Part of a small language model's weights.
Size: 4 heads of 64, 7.64M parameters.
MLP neurons of a small language model. Each row is named by its layer, matrix (up: input weights; down: output weights) and neuron, and shows model dimensions 0-95. Each number is 128 + 32 x the weight over its row's rms, rounded and kept within 0 to 255. Numbers have three digits each.
After each neuron's rows, "fires on" lists the tokens most often at its 100 highest values on Wikipedia text that the model never trained on. A number after a token or word is its count.

L9.up142:198078106123145171118164054140123088125105110098156086130082116141168117166110150116105178137071110101127110184109133153134100096185105110153108126199097155098153115187123160157146105117119153099142106091047123120127197167114120139116127115141102150116137102137159090135096136073158169080
L9.down142:093183119103175121139158187172100136084117114128153102084131160125120146102177135143071048106175176132115161069175174171140087147158086110123143118137142171110125134135188171105128116107160133087121145154127084112135123146136052150184118139100112075146118148157126074103194121114090172122
fires on: " | " 81, "):" 4, " is" 4

L9.up386:153066126119138140136083146154133130091168134098124117127080083099120122065177153081119187050072136105163178120151116128104184130148066180154107121119086144128141105105113205165119131152063187106117110148107103103140120171142050119082071134132119152089169112124110095205121130142150177091
L9.down386:112165145078186084131109150158133126086134092157158083130168149098128123109195120191128104036156145134144101087138066148156153083069112097093137128121116126119127126142089027104144149120143101151127165190103145117141163125083145089047153104129068110117078108157189095089131147064150123140
fires on: " | " 61, "ess" 11, " wrote" 7, "o | " 4

L4.up1:124154065172100139159096142143078119138179157123153147158088131177150101139169117112133188163131154120078149164147154134126127092175105139112146097165053132101168181100118167118146172136126084125117089217123105085140099128151147118104144123140112132181100135097106161119122133190061127162
L4.down1:177165139176097152154143153055108106143110141100141088087176079108132153078134081095176141185166141120100135178145133188135092034104169080143071175129108108161126141118138115152123057116139093172191125192115124167160095169137171123130142165160083119135119162106141135082109121137111145133
fires on: "en" 86, "ern" 7

L11.up226:153169157159117123104122135175133208144137146100206163151081144146106129228067111157127138168105161169122068139129074123128108124137106117140154095154107101091161079165121127088135119151169158130091101093167077139194060115131180098189125130096129087114112137081152120113124127176127112129
L11.down226:107157126185143178162104124100135127143171180153095081132141090085187095121108177124121161120132149090133116143043089139105130080125132145071136143138151104132153097098109066167123117140166124138177089125089120141101069118085168091163128196121131167073142096160114116097153141126110121130
fires on: "-year" 10, "arly" 10, "ary" 9, "er" 9, "her" 8, "el" 6

L11.up201:127070102133140084143112107099136073073151110110187108094133122123115091143087067136093069089105092118167099150129127150129122147161111143132160108183155148090160136124235106093103167168122140112122141141058163167167132159154096103160124108110117081149144144093148188121127151111137123090
L11.down201:120143109124173124087128137093124154197146144132207127106107101092115164084137146157171106175120102110118099149085099117067125130145093106172151159139141157157109133117112141138159133152051129154095116182113142083136161106077142163052123144076150134135125115177130114112105090149139105135
fires on: "or" 18, "m" 13, "y" 10, "hy" 6, "e" 5

L11.up419:137099135109154143134128112136132127131108140111142152153114102106098182121141135030070130196155221132123127127124106106066181072092087130139182128196147117095092128095083139158147120106126146173093174132097102124132112136131135145132106150113088145054150158134058159063090201100126128108
L11.down419:126110084102063176150149166077140143145156141114138106092124117152145097157087107085166128131130121145138136117128168095151097103161163105093138179089144105148143117089132156112100118173126085090130111127158118082166107078168139102154135126127123067179148117096115113113182155186111112070
fires on: " an" 25, "en" 8, "if" 6, "an" 6, "ell" 6

L12.up213:134126107092160099084099168137158158124154097096107059160132108088159130127094180196064127147117147120142179161104071108105167120156102185125122164110131100062115165161136130128117145159130139115069126134105134129030127125143104060054162162115151094080179108154154164109081115116085154108
L12.down213:128127132139118113086120142109104162106110210166074150074127154127158130125093170113140102154096152116112132138130091137100105171139116117112074131170115124094153130149120148121086165122097131129108137118096151131119147109085129150134150131043142155129134152098164080091120071133128093122
fires on: " G" 23, " said" 13, "ted" 9, " | G" 6, ", G" 5, " described" 5

L4.up66:129118110159135147168112100112141202115128065022161150208140132156096156116136082129075145152094138149078143160100127081120149127166117150169108172149123132176117182104191161148128128122137124059067140131093019119149107134129162168176066093107061113121146114060118162166142094107130140136
L4.down66:086112070136147130128145157167137119191156119156154153142102114112088109112140111084131084122080160195134177142132182165125084119148118126112138160128077137123125148073118139166131099144101137107105132075146067133103140111133128139125111090175096166083155124109223140148172161042124144184
fires on: " into" 24, "ved" 12, " placed" 8, " built" 7

L9.up51:122150097125113173089152052108089127122126097134097072102146081106115130093174091077146161156130191162090137112137120186128157157145073137168152124134198210150140109187061090105109138170085079074100155112108111155127120133148167097158153141106099093114140150116154149138094142082170150126
L9.down51:073141090162070150168172145143057127153138102108105168097110111149166162152144196124122119115141111097101084159107115146129121128125103103110149119118105114143142150139185138056131143093114113120110165163122159145124133110125143119136101072175117120101070170164132092092167211118164133083
fires on: " l" 60, "L" 18, "-l" 6, "l" 6

L4.up140:158119132124151095106161126139186099157099154141130137196094132080098134159074132150118069107140133147092118103120064123108106189108096120104123122139133118136155124134102111094104127127097130142076110147110122132087125207131171067135151157100117090105147123095136155108083081118149110144
L4.down140:133115160106156156114145150161118129138163074155128094077105140115154037103173153153136139115096175114126128107162077117075164162126184132117119127154167132116111137146105155155143162107162081112100053125111140162135128119144108124109135106032139166119133124164177138146143054144149101170
fires on: "ph" 40, "co" 23, "-year" 11, " co" 6, " since" 5

L12.up73:150146102188105143126141073153182114151164101100135121134106086181058089136076129104135112128151172131076081156128139177122121163087074094114189134087154126134154140138152121139129174117126064094158076173129060087119154139131138134180103103144115099090225104138142149168127195134152135130
L12.down73:105156115127159169156078163120136139159168121169078111146153163158142153155134180190104121115133164183097056114126065154092135173147092153117122114126136154133176114167133037144135183064113092150108115149131155153131178137156206098181118118130170128101145168122113132107157120108061150130
fires on: " an" 25, " all" 14, "ost" 8, "l" 8, "." 5, "any" 5

L11.up307:114127088132031148145143119151153134139177167099125132157145074151007140134106110135150117132138153093103161114130114141126093116104067136141173084120110158108211116124119100092158148147114060162161112141123129155142094122204176141147172123073139136148148124126213109112124105178172165095
L11.down307:128125154136109109051155124175152100110119149161136123160092123113117151178096099071128161128158124145154157119089086151095160140155156098098079160074137173174163140159111100148125137098147076137068119096160126175088139121072125176140107128087150117152101141090127096154136092108120108120
fires on: " Pro" 13, "O" 10, " pro" 9, "pro" 8, " sw" 8, "op" 5

L11.up76:103182097143133106062160107100151148092126110104119171109162150124130167214093163134148091148155083128074182157152145135141093138120165119103108097195095076122132117061123133072181107151098079139108134134130106189107110124151156137108143131172097113152199109118116169111141168171133031133
L11.down76:126141125077173072155132084126118121104138104209130094130187133113188140087140117128115130060151081182125147132136116143129105154120107167156136098155106183144139141118068112106159106131138122169061168163091098136161102090137131169092085111124099110083166137158127142097187074133081069149
fires on: "." 32, " L" 10, " p" 4, "if" 4

L11.up46:118065086133187158128101059103157068198165106127187159145084093180101127138144082079157123121052088196115164096093185192125129161157137115091180134135091113154157090119070124077125124085146075181103107130093128162109138113119152100166154186112107130068172135129140103119105079138135149123
L11.down46:141131158188124153079161104140151136135119160124148121134095196142154122103081141083133133088188081172148140072146074147141112166104077147142136160123165060128124138130111128053116052138144114123086103131132163163142116093188148166135100088096143155128074116109171142158129170093143088115
fires on: " She" 32, " she" 13, ", she" 11, " ==" 11, " who" 10

L12.up371:132133130131101117138192120183092137154147078110136130190155158168135128166099159181192091119105172084093073156113095106081119100146148102084149097141088138080133128157095116064088145213085106114159167126113106139143105143118090124160094169083097066131148054139150125132186119117130124078
L12.down371:140141101156114122121145092168167073159163090124075065104188105131138156126153162119085212085100142138102103122151132167155104132131099175074228151083104085129137142126131120142150165112087154190178109128152166102171095072100149133104156188170137141161137117091085184061077129129104082131
fires on: " E" 17, " T" 11, " H" 11, "w" 8, " Cor" 4

L7.up404:120135100105122132140108137121149200085093164085138104108139165098137125109084148081167102122134130086079157131104119173105131102116090142128135110171065123118182122172147125085120137134130112166117158140108098155075143163152114045093172152138161164162200151168136134128106134125090091107
L7.down404:130127090075097074138143161128135103112059166114095108132179095116226110085112153122166187137129085153093134219067139123127089121155179157143084149167097109101114079170150120116135108131103131171095144121130153126100150076129164083163178190140134145095164149098123136129124061121078114113
fires on: " g" 65, " G" 9, " | G" 7, ", G" 5, "- G" 4

L9.up125:097108142139133138162107138070159129119199121123146143178131149103091149190145181126103130139116173180042173213127154104140085173135149129116066077104155109039109117150155085087150181144130099066108089166158113106128151111166183123078121192148112144089101059099173123145116167098125126078
L9.down125:161172132129131141106136104135172150154092107101113148142129122117103148068099180107187115151109119062146135134133146136177130137165156124162106110146191075153189176092125095130140148143237130123147139120073142154104123153067164109106165092069092137127187177141142101132142059113118173158
fires on: "f" 11, "em" 9, "h" 9, "al" 9, "ual" 8, "m" 7

L4.up339:147128113155133129101139099126126088114138035121155123115143112144148107090129127091148185166108141173126136162151143139156113173214152172142077107155059123109105113128100162083092137227107167166110143096100079164151146113147082113111125153157150115107122137080130078140144112117120140145
L4.down339:135135193103136136146141146188147138151124140081080131106108178103124195116111021140145141110076133136138150105103110126141142056137102153116176076149161136116127153119120151164127093111123085123133074173092160114119103101166148127191109137098139150195160107135136150093117120123117117163
fires on: "L" 20, "T" 20, "$" 16, ";" 9, "ST" 8, ", F" 5

L11.up71:133116090132081090120175116126164137067152114097164092160094072125076156159118163118100115103143098135161149146150129141090091128110115099138124145155118116200134140095139152116132186188186154102133145142105088144137071145158118137094172088149118099085189113091190182036145131172132128107
L11.down71:151149141167132130167157148157185153110133099127097145156159092146109098132089083134181104135154146114157084086124141128109061151145136150097204136089146116096120087129143111141160137115108108059158114098108156154171092104090152100179113166148177166133112141144105132142134121147160169170
fires on: "se" 11, "ay" 10, "oy" 9, "ze" 7, "ly" 7, "d" 7

L9.up310:160127111130141138089088133172153102163164119097132112107125164106173110148146173137135107111118179144114164120164134137093100171103151135159091136118195138051143124118109144087138129148140117127193118154114140111141183105158182180087065086188061132101170125096148151173122145184127147097
L9.down310:185128114152124078132165124125095176150162105142150066061184115105156157045125109140090157192124166114144111121105141105101140149146085151154156119174130120103131174138134189159108104140114165143124180081113127116133161088092112172085161093092148131114161136181110088164093153110133156110
fires on: "ight" 14, "m" 13, "ay" 11, "y" 10, " up" 7

L6.up394:103132118121091176144109145054134110135169165162119117077100119111170103144160073158062114123084135174150095151132144087123113148103120101197156146143146114149135156143068065102158163131194148164119118105110165110182111115169155153150088088138074049158138123148175123145167130124131130154
L6.down394:160077130105125185176152150133123100125165167102185176160155097103100097145087186153181106157240180130157133165092148130146143214115116135175132111120114098125153112143093139145119108168131084137115091112170167149096081142119151126112117086144137142099080150127139137108126137139086099098
fires on: " War" 20, "anc" 18, "emb" 10, "ev" 6, " app" 6

L10.up3:183209110112165132076154090128093142119116096165146133166142123181158078106103062147162145153146153147166158180119074091132144133140127170171085147112084164111110132158095114097151125110144163182080100096142072148091200084068142135187150167109088041111138148124115148111090102151095157106
L10.down3:098096091117124151179139172125171106139117145117074122044071156130081112129166174076132156087096151155117124087128147165139100162195142086131124141117125102164153097088091106140096158122126088157089104132075102141059135107111137087106121090108129124151114114082116131183165150157101101154
fires on: "c" 19, "1" 13, " organ" 11, " manag" 4, " written" 4

L4.up241:162113121094123105186111157096129137095150049179138112176110087175111151166088089092111094183124113121095090095133140181133138107131108140137144117140077124174128148141168144113147134167143078095140235101114094164140059142148143146126155121149064187132188103085122119190143126100137077097
L4.down241:132080144139104109115099116186149101145113051092134095138109157136105121057148130150064116134117080113137145087199128133089131124129145154132069103114137111093132114135137144143125156162136196104115190087157098141152162129133116199129086086123113133079141148135107137166162174149169096177
fires on: "ull" 39, "rew" 16, "avy" 12, "ump" 8

L5.up174:111147126170062143106121057087128094104103074115150009139078128103105176106153118119047176145050100121114139152101151147155129181182103094160145124146101100159158095158098161114115119105080125125089105141099119166124152093127176151128082109124100128156161117106175154125097102151250187147
L5.down174:160163190144178122165190181134124142131165120113088182074146112127132147115120141162112132125186107120125106046112189119118143114047087120093117114164173143134116095133134139119126170162164107108196136189150163127175084107130113197122157152157116137149108112174149166072050171145124136115
fires on: " between" 21, " with the" 11, " off" 11, " dep" 11, " with" 11, " for the" 6

L12.up186:134104135144184091114088111100110162141150134111134182157149154141075048159144126088141130128165146212140162195165157176085126094084112146105122099077166148188099193118128065147112139068103187159099091130113106134110153156113164136149130156127123076102162078087126160169130121113128134145
L12.down186:148115176131101114165152091104087166092162118133167102157177163149055086136144058087168160186153136129100123155101167125118182069122174139135169077151124147081112177128157136148100132150131149087144175124180144084142152115150100137179104145168194132188094129153076143085084124102146111125
fires on: "\n" 47, "enn" 10, "v" 7, "ov" 7, " | " 6, " |  | C" 5

L6.up262:176160083188183205041097135165144085068132057106183129168109159123146158165165147158133185085134158136063156151120086073125160125146126136123120116177108101071136089160146156107121153131111112106165057138164095083124155112143147113147114128124093142147138098039148133108092135159106144127
L6.down262:100105150138063151172127147127085105157134158151153102136090132153128139090139163174086097106163143183127147195151078124123116230102124133137079163124138094166103123142102105129122127152122092141181128107128132142107124161103110143134145139166124130171210136074178114146078193129142130154
fires on: " " 36, "ed" 9, " en" 8, "ved" 7

L10.up114:136174114075168094066139124136100106086105100083098127102148046143096083113105114094130130160175131150116146142181124140123150154176079143103121131116075131046152151120178116114093114119097105203105129117186150169090169124151122173194149140121160110093092133115116105126064120140162169101
L10.down114:137109156124180104095171189097109113127099080056010078140176072154126165112143151119146155160106113084100106094101145192133130129102141057066050078132144138170118128149109116076102102155079111115132115122119171115110140130087130126150091078078096172155103161162126121174118114128115120160
fires on: " L" 34, "W" 19, "L" 13, " | L" 8, "K" 7, "w" 4

L9.up446:103217061115143113137131126139148217145104109157131126123069112145036123123054122122082131103146102110123099130145055128139108152128126074172169105178152159132151173192123070075140122096194147118126117136122125125157111121177086126164134133096148150142122100107131112132119142083123152176
L9.down446:170113088172136162067136092079071170160131142137133120144129111161168049122116090104116105159128169139130135133080186107190154124082192107159131142157171115147096097126087118124102101158093067111111151123123155156145166125070114119131090106080112247084132147166090125125085138162148119136
fires on: "th" 32, "nd" 8, "or" 7, "c" 5, "ord" 4, "ill" 4

L7.up443:159095099061144135095172065121079148159164186135179150161082083126138087088085102102083134161145089129117131146155135154063190084170077169194166175137133140196162126076092168121115172090130108110097158131058125075136170129099188147125127122114100083155159112096101083121174125118111138126
L7.down443:129113166123130134122111108157151118171083094071120149033138097098134146141138148140171094168118146189197167120124116103121136146109164134112152093135168119129193179132142077127133090166108067164123142102123164150153097120152098223128140171099107133082112128094112128090116120167115121112
fires on: "ic" 37, " | Votes |" 9, "out" 8, "ial" 6, "t" 6

L7.up109:196130123116170112105154160144193170081091067147125086113123134094162158110085191113139109143140150111088132165184093068097104068100089159133177158217118137180141145125105153112121124157132139127184173142068159091160055116140125096131175153104106092146110151096143080087135166147164113118
L7.down109:179137089109178193089221164150076127064058115119088092139084161110106098076141135121103074114107119139097145183146086065115128139093126084142134127152110148160123096143153177146120055142132080146074210125153121128160149114158113090147122165132178157098133103140148078119048151133175210078
fires on: "." 28, "===" 16, "\"" 9, "itle" 5, " History" 4, "- Genus" 4

L10.up264:144147133164167137085143132095087090100138136047144070172138089129185164102162087155179108138031091085140113137145156139148151133132091160084130118178093114089197093134158094133125167122150114113116040145100132185189166145151135118162206160164136116138159172156169148157090117126158123140
L10.down264:162111132190111122147156111158145080108150120110150118136120121083114166114100131098136181087083154082124078110099164122163158063099088186182116100130207093165130140144109153111122144221101088130151124097125079106198108113122166113145118149110125124126137144157130138186085117103183120160
fires on: " ex" 14, " m" 14, "|---|---|---|---|---|" 12, "|---|---|---|---|" 9, "|---|---|---|" 7, "|---|---|" 5

L12.up64:145138135104163132147105095144122151141145153104161163145039135168115120156176178137111158159115144153144116189088145093079175079143075076141098127173122120063158103145122141110123142154130108094078122165122142142101198110154158118180111124137163117174186104104112132109157141112111186078
L12.down64:142132143171112166167115069066154133164136101146139199106101098111086175140101132156077143175166059057124108138141140142140088155131177093162161130077129174107105148113188090157169095137169094123153106125129092170112146074112117108103162119114129097094095074125146122093148128100154112146
fires on: "s" 22, "ers" 17, "er" 7, "oc" 4, "ole" 4

L10.up134:115140102142164135204160137155066108048091100104122077121130092154038183175146120120178140170150139160109130149108099113102176148071125130156133143131172126128093093194137166084113124136127136174110181161172142129097120109135122094143125155115158117062092150120146134137139098149192112123
L10.down134:103168118153100131121162181142120129107208104122058118106144085186130148088136108130098141101184157102114107114137077182182147129117063137089108106060145114077144093150119139108153127103094110178078094170107107076108134085109071118174074138121163105094148119130097110035134132151134110171
fires on: "L" 21, " L" 18, " l" 13, "-l" 8

L11.up95:119143114128122197118110073156078106141159134150124076167118127145131142144072120136112082166138076131145111158108110176108076094129155104153106163113100143148123187168118173126149148111132120163094091101172094161123171087122106084095094082132157121159098086175149106121150179111162127107
L11.down95:035153129109053109115183122147111120115167098118133101194097157095137139079110136131133125160126139101109092150090144101175125105175154097086063113129177087126100101136081158111114140092100000105120089103072126110113131110147126100183150163108130154180144164130146095131105172128135176177
fires on: "%" 16, " most" 14, "ost" 9, "nd" 9, " ind" 7

L4.up438:148098146135079121106122101100106136125140134125158149172137124099097084143155142070127101141156150146146109175131132105108139095140129134131119121132120191139101135117115138133130155123127109069158146153159097059185081223163090154097128130136123062094194142090155087177132136179102137106
L4.down438:145134144132134128105119126114109137131126172118111165188108119100083091123119141066129141121111140147140181069094161156161173081111117064163189142138131127116072113112164100071109116179136133140087083113114176164107144133123162167047195164181139120119152147120100080139130131157118180119
fires on: " Q" 19, "umber" 13, "ak" 12, "q" 8, " hold" 7, "eng" 7

L4.up412:117183083116116123151071160099094153132118136152150140116143177161162068080111103116213136149120174138116101161204076105108083139187096150130119116183057116136159164132117116128104152130082078145102187139095132083139161124111136140152123158093104149188142141096104176124060131167113181080
L4.down412:146106086166139121173125142144141153146166103071116165112129146118181119172203073125132114112193196113142095036063152157123123098171172111097202086106128099161145083122181085118130151065052125140163088169140174138140072118145160208185148163163127169147128129144124140152154142134167131097
fires on: "en" 41, "ten" 14, " repl" 9, "ner" 9, " fin" 7, "orn" 4

L6.up42:105139124121114109235138107090087162102185185155184132155115182144121122137128072135188115139117175160095180168158122100109056158096114134103175179163113155153139121129139141103131134139125176039112154173104089022149104189159118082099130102134157114174142149118164051136189161135099159097
L6.down42:123115103167151153116115159189127130151118070108138130147144136147135083147116168232118129130144153152120171065153125140171090153149123111114092076140126111133123094145168065140129150183103072137136136094153171147113150119144091151104155135185133120053120146152130155092090129095061133124
fires on: "es" 43, "ed" 6, "um" 6, "at" 6, "ings" 5, "ity" 4

L12.up430:101180157165116146111126114170170127119139109115098088134149076136138138133188162159159156081107075134114130159109119103155123106116091136090137127145078169070129090150156171151081122129105100132138121141096086070115128168116106108130175105127074179129130133107179148142096136149088098115
L12.down430:130104180138151108075164158086149090126078074182085110143136121138160098104174175103164136035141150147179144150148148109097110150101133121103139117071075057168077156076152172103113145210118131161095190183183177117102095082112097083094136107178116146095105138147131084178148148122073197145
fires on: " J" 34, " L" 8, "- J" 8

L11.up269:127166075110156181153125097169132151107095117066177105127143156172163107138132099097131108161172129148165111087108168136106165151083090146159165132113081175133156114153115163115155124086106156165126132171171073130148129124103122068063120141129152084135178152142164164152141155088151175101
L11.down269:097130059121104128130157190162119168171144112086154138090093178122106072140125088083093110127103208039139136143090146095162136159191130129132184131089169065089164168139174152071091117082074103130112084086137138120115106046146151129137103131161142098122175193097128122104112132074137150135
fires on: "an" 14, "o" 13, " p" 12, "-" 9, "on" 7, "ell" 7

L7.up128:175186108120144125126115119069141147105121075141157105116115143160151156144136101137120135112084109091147113118068158066093184085147136107087162159125119114126182122132143173141120150103130170085180106151119092152162127119153058121100139161188142159115133060151163123090065093100185128112
L7.down128:083144143143124182139149212176110142120112165102128141093118110126095127102086199124120125101162173090121173105074128141134151082125119086123088150114115104115158130162149158114135150171163158164183134212121128137133149125123128156092120155102062183159141092155117096111107062139182126098
fires on: " off" 27, " ref" 17, " def" 16, " reg" 10, " sl" 8, " dep" 6

L4.up280:102107136112172097159106141127119147104147132076095079124123094124089129109175070053137102155095186083094162124165100123102149125107084131113197170117127084113146119086142153155119168104132082187115160161123163116133125144156172080116140214146171141148142143133101164099114154129153136059
L4.down280:122098095149122113129174137118102143123099180094117116082158111108174141100094057124115126133127157112139113109120159144112147147117188086129160154099158175076040122117132191134128162081154136167180179143166089097131143106151174150106070085105136105157177144152160207101102123147064115134
fires on: " com" 28, " Mon" 23, " mon" 18, " On" 14, " ob" 7, " Com" 6

L12.up253:098114093223150098127153101124112147115171102119152099115140121111066110177131091121085134117127155132078111084130136166162111141126104082128156136135092092094235193119093113130119151135149098149108121131084136197127161099132131141218128131127120127124202179112212149210109127100138143106
L12.down253:130132085084124094112152147102137113081205165141134175182142132117135144140159185114164170081148123110139131154100136080113108144146187169131134168125116099146134158147112150140114148100160127169100122144116101122170108103146094152130129128136104118105097121099156144100139117163152063092
fires on: " V" 32, "V" 14, "up" 8, "op" 6, " | V" 5, "ord" 5

L4.up71:166086052085088128213152110147172130095145128080132084132119092155187179135121057093144091115080139127193134155157072103093138091165106159166109143097129113168086106102102218136133124161098121104098155161067126096170108138143144124159138146113170095135100129106154160137136106068123135098
L4.down71:093087144148143079140128116133142146102120126176082131199097134137125090129119129109170113158125100124170131111186179139137138166110141099138122142141092146134086106068078158145122092116167123086160148086175035163172175133136146122080101125100151181108168153129147129141118076151130094226
fires on: "/" 35, " as a" 19, " as the" 16, " office" 5, " in the" 5

L10.up53:208122103110144154088143084131059186114083124157127070106140089076194160142064150086101051119123150170098132160142150143163119127125121145152096194144113098087092144147122216059130121138107117145145162122128143173132093236109117111101153130104113090112131128107166119105149167168136124067
L10.down53:155109071124138121182109144128167098125123155083115132130162145136111164097143116141126099163116131092145158094143093112125160099157186172106116143055099133129139105197133181112107121102084144142119143119115121164135116110182139094173127145166111086124170126144125149095090087153161103141
fires on: "y" 24, "it" 17, " H" 8, ", H" 7, " | H" 6, ", G" 4

L12.up369:167101131150165129127165077101128117129128074178142081146076108066144150128125077130144066159123145156098138120075164098113102135139145147168157167108088141161146145123091117092119197128122049105158186183143177128137146100165154141063134158136120099134147097131173070117096148092105187098
L12.down369:110116140144097102134122116141160082177079090134111229135113126126098134128179128149075155129194114141237162127134095086132091160109139106145150053160112091077120109108178148133171083107150169168115148144127125126175132167090162149138077098115112147068107174124123120122125107170147110094
fires on: "t" 17, "ach" 13, "ot" 10, "et" 9, "est" 6

L6.up273:148095154093129087118146090109109173120189122146119106166128127128126144107142125166115078133056097073148107165087129135132179128079108075112242169098127193193138122135072088130133141114168181094112132093124159144117108145144169136077106122121119106115142102157182123152113148171157079108
L6.down273:135088214169143092167145155144113114099146141158120162208156059143157066124140105111165122133119125065168133082121176132144123151027165160144087151103135134184164128166127117111132167122044178143088149161150104148120125120141163172125123094123152111073178114133137080091089141182111093099
fires on: " p" 22, " med" 13, "olog" 11, " partic" 7, " (s" 7, " goals" 5

L4.up201:082130157161085093135132135128137096153134131106147093154063146137121145183084186186133088130134136177119099123166135159117144140191114183149161102181143156147134132096121150102135119100122103104105160162072150101106145107152116114083140156131186131170121138149181124050109147102061141036
L4.down201:119117167117098091137107149174158094117094170178126104107149148085076082132168120139186078084162129109158170090143134128132122098119102113104122137170189134149119151126186157138121148173214129154142121072185069152117113080105142106111110116176087138188131135098177135108154116090109150109
fires on: " so" 27, "though" 16, " When" 13, " while" 13, " though" 10, "ther" 8

L11.up339:158097104188153076077117080114120151130101144131108146145163139157121158168147118116088087121145124143034114159096137139122122131103120102137133142141126111077084103169126139098141154155151134148064110186094115127100110118195122199094136106105115165062139126171137074086158185119146068158
L11.down339:154190144116120074154165169143142158092063133094101072144155086086133144111134163170144106109169137145131111149118144074136133112165155120138181171088137106145081140131107123090169127060202088092120139167160133149190177158112053100135214128092129147140161159089142088114091128151176089136
fires on: " |" 46, " p" 9, "L" 7, " | P" 5, "- L" 4

L10.up417:122134172129082135130147144104076161123126154117161115145055095102172143129206098121118146095100178099114124076143140080083164143088101113149141106183076165153150106140092150121157132120118109109145152123103169061160183146115151095085091190125158115175140170103105122114129190111117216152
L10.down417:133123176117115112145127136124175110104044090050133147204143100132119081141150156125112097147097133173142121082128136163059139153169096178148187114089096161112113113152114094081108159093126182123093172112117146192070191163158088179187097151146132086160151149162166080089111120096145162122
fires on: " would" 16, " could" 9, "s" 9, " did" 9, " did not" 7, "er" 6

L11.up45:101130124177125156125157145130099163083120114126126167064095168142152148066100074121134054136151186088107212086116076093118154147120179144136136164132158172097129178168113129083091165173160090105103118161074106090124121101104130105156103156072135058094070129063093164121104163163148155171
L11.down45:119081124145133123208142122147121130107173107150117198072112107126139176151126132160152104124125136113122177109108165126136141131139183123103092165073085134117046145082183145096122213139179076147073069095150128153034129173166149134147148106149121136135122128051099141181126146153091128186
fires on: " e" 27, " E" 18, "E" 13, "e" 6, "I" 5

L10.up257:129104142176145173074101120071103123104090119136155138120093121112132117135158140129119092128175106111175155193100145072156150128150145127135154196125147131119096147099076164057106089169140165192092157112091086133173104162120149122130123101143180154123139082069151076069129149074104142153
L10.down257:178140135164101116118137175140144199154133063035080149151117142164151129123143128142171124113152151119116120120122210121112139128142161120110169119104063092092144123085090116080134143132166140213162138079126159201122143182152174157161120087162157121120098137142085149115070149109160069098
fires on: ";" 45, "\n" 8, " and" 6, ":" 5

L12.up219:118098118238108124083138155024137120073121160137112109106144060195153141127152175150127166166188175112106141128134136171084095163119101128098165104131100151095152153128127135140099122140063128121099143077119125114092140153145174059116137096131077118187153129109143190138132151138110193091
L12.down219:121122113100150122152101090150115162156115135168176113207127147097111161092192129102160132173078094175157119124118122120151132109116116118122144077114115150159170136168185116164120113119107196137156075171133117113118167112191063121111066114116150118144161099118086084145120116141159125143
fires on: "er" 49, " C" 8, "es" 4

L4.up350:154128152142162170077109136141093165095159096093181082104106169124129111153119136136099084117148129126087101155149114097131195137112107158070178165109121096115164146187122141134131098105105195107091081164155162104145067189125120101083128114061121080103118067120134072119103183108109107139
L4.down350:122130190100162113146141134162147126132099173136136134110098088054165142130159110204112121116086132059114133077035096129155171180117164104143162088160108109068098081113112106159123109183137096125151129153101123143133129058122104149120127161120138162162121125096132118068128151180115131097
fires on: "ling" 13, "ics" 11, " political" 10, "lect" 9, "eball" 8, " Football" 7

L4.up222:134112062112098091113142148122102110097158124084130122167127120171106192131156097076179201194118122104119171125145124180134128087163107130080168173154066118147157097154080163095119158098145032093119140118134092108159097146120134131127193152118092164128183131117159105160142108093053091190
L4.down222:099128103102099089075131144092183100123164211141131101174132146130122126119124111095091144145122126048164113111136147055096125042162078189123151080123144126122115136123068109174138068142117117174115119172125159134139135121115146157144143104123130110109070116132115145140108135172126135063
fires on: " d" 20, " Sw" 19, " sw" 13, " trad" 12, " species" 5, " et" 4

L7.up11:120154095125153180143124099065156161117076126118145096145109125079109144069179138143170131142073131182156137149126084104142141135079104139112127181183138222170190085168113097125108110156126179134118163136069107121131119109125119083151215107108069106124187140153173105171094100113134136137
L7.down11:157187103132101145147128159207084076136128145134169109127117181123075071085132152179091136058170104126115143075100142121095149091121184115123102125192142131136115087094099161089127144154110122160108160123151119111136119127098091126127079158115130115114093136092113214140107089087114186178
fires on: "us" 38, "\"" 12

L7.up248:138125103189195169128099128090087123158064168113132171212106182168097136108148095130105128137134166120164185157123102124088197148090167144187143105077089154144150122139097107070132109121140142100154144175144126115156079078122125113088140186135100116100143130101146114052108116134126147191
L7.down248:139233104122082107110135177159084143157139140117133105133123144115150145097084084107100136084095135145138105170116159140132148118207152164141112133110120162159138094068052104072142181099144169101140075111117083099204126142088156101111134139076185118167192173170143111150153113119152165156
fires on: " un" 14, "por" 10, "p" 9, "re" 8, "ons" 7, " resp" 6

L4.up416:111131095156122092127138127098132133138174130141136069058097097188115102167118096118246178171162190118138115152075123142126129133128095087071136149167114121156124173174081144105137133132111089142125100121121078148135041111111115124140149136121138110126150133076128178172121179144139143135
L4.down416:159100101046149170132114129168159120133165192129163114108194101129210077027146141117094052052094043120087165146153144127117127082153134144110106114116070137114102106138178119197130171101145180175134102132111120147119144121135152154134106105122140087115134134099109126164149162123148102162
fires on: " X" 22, "uch" 11, "X" 11, " another" 10, " him" 8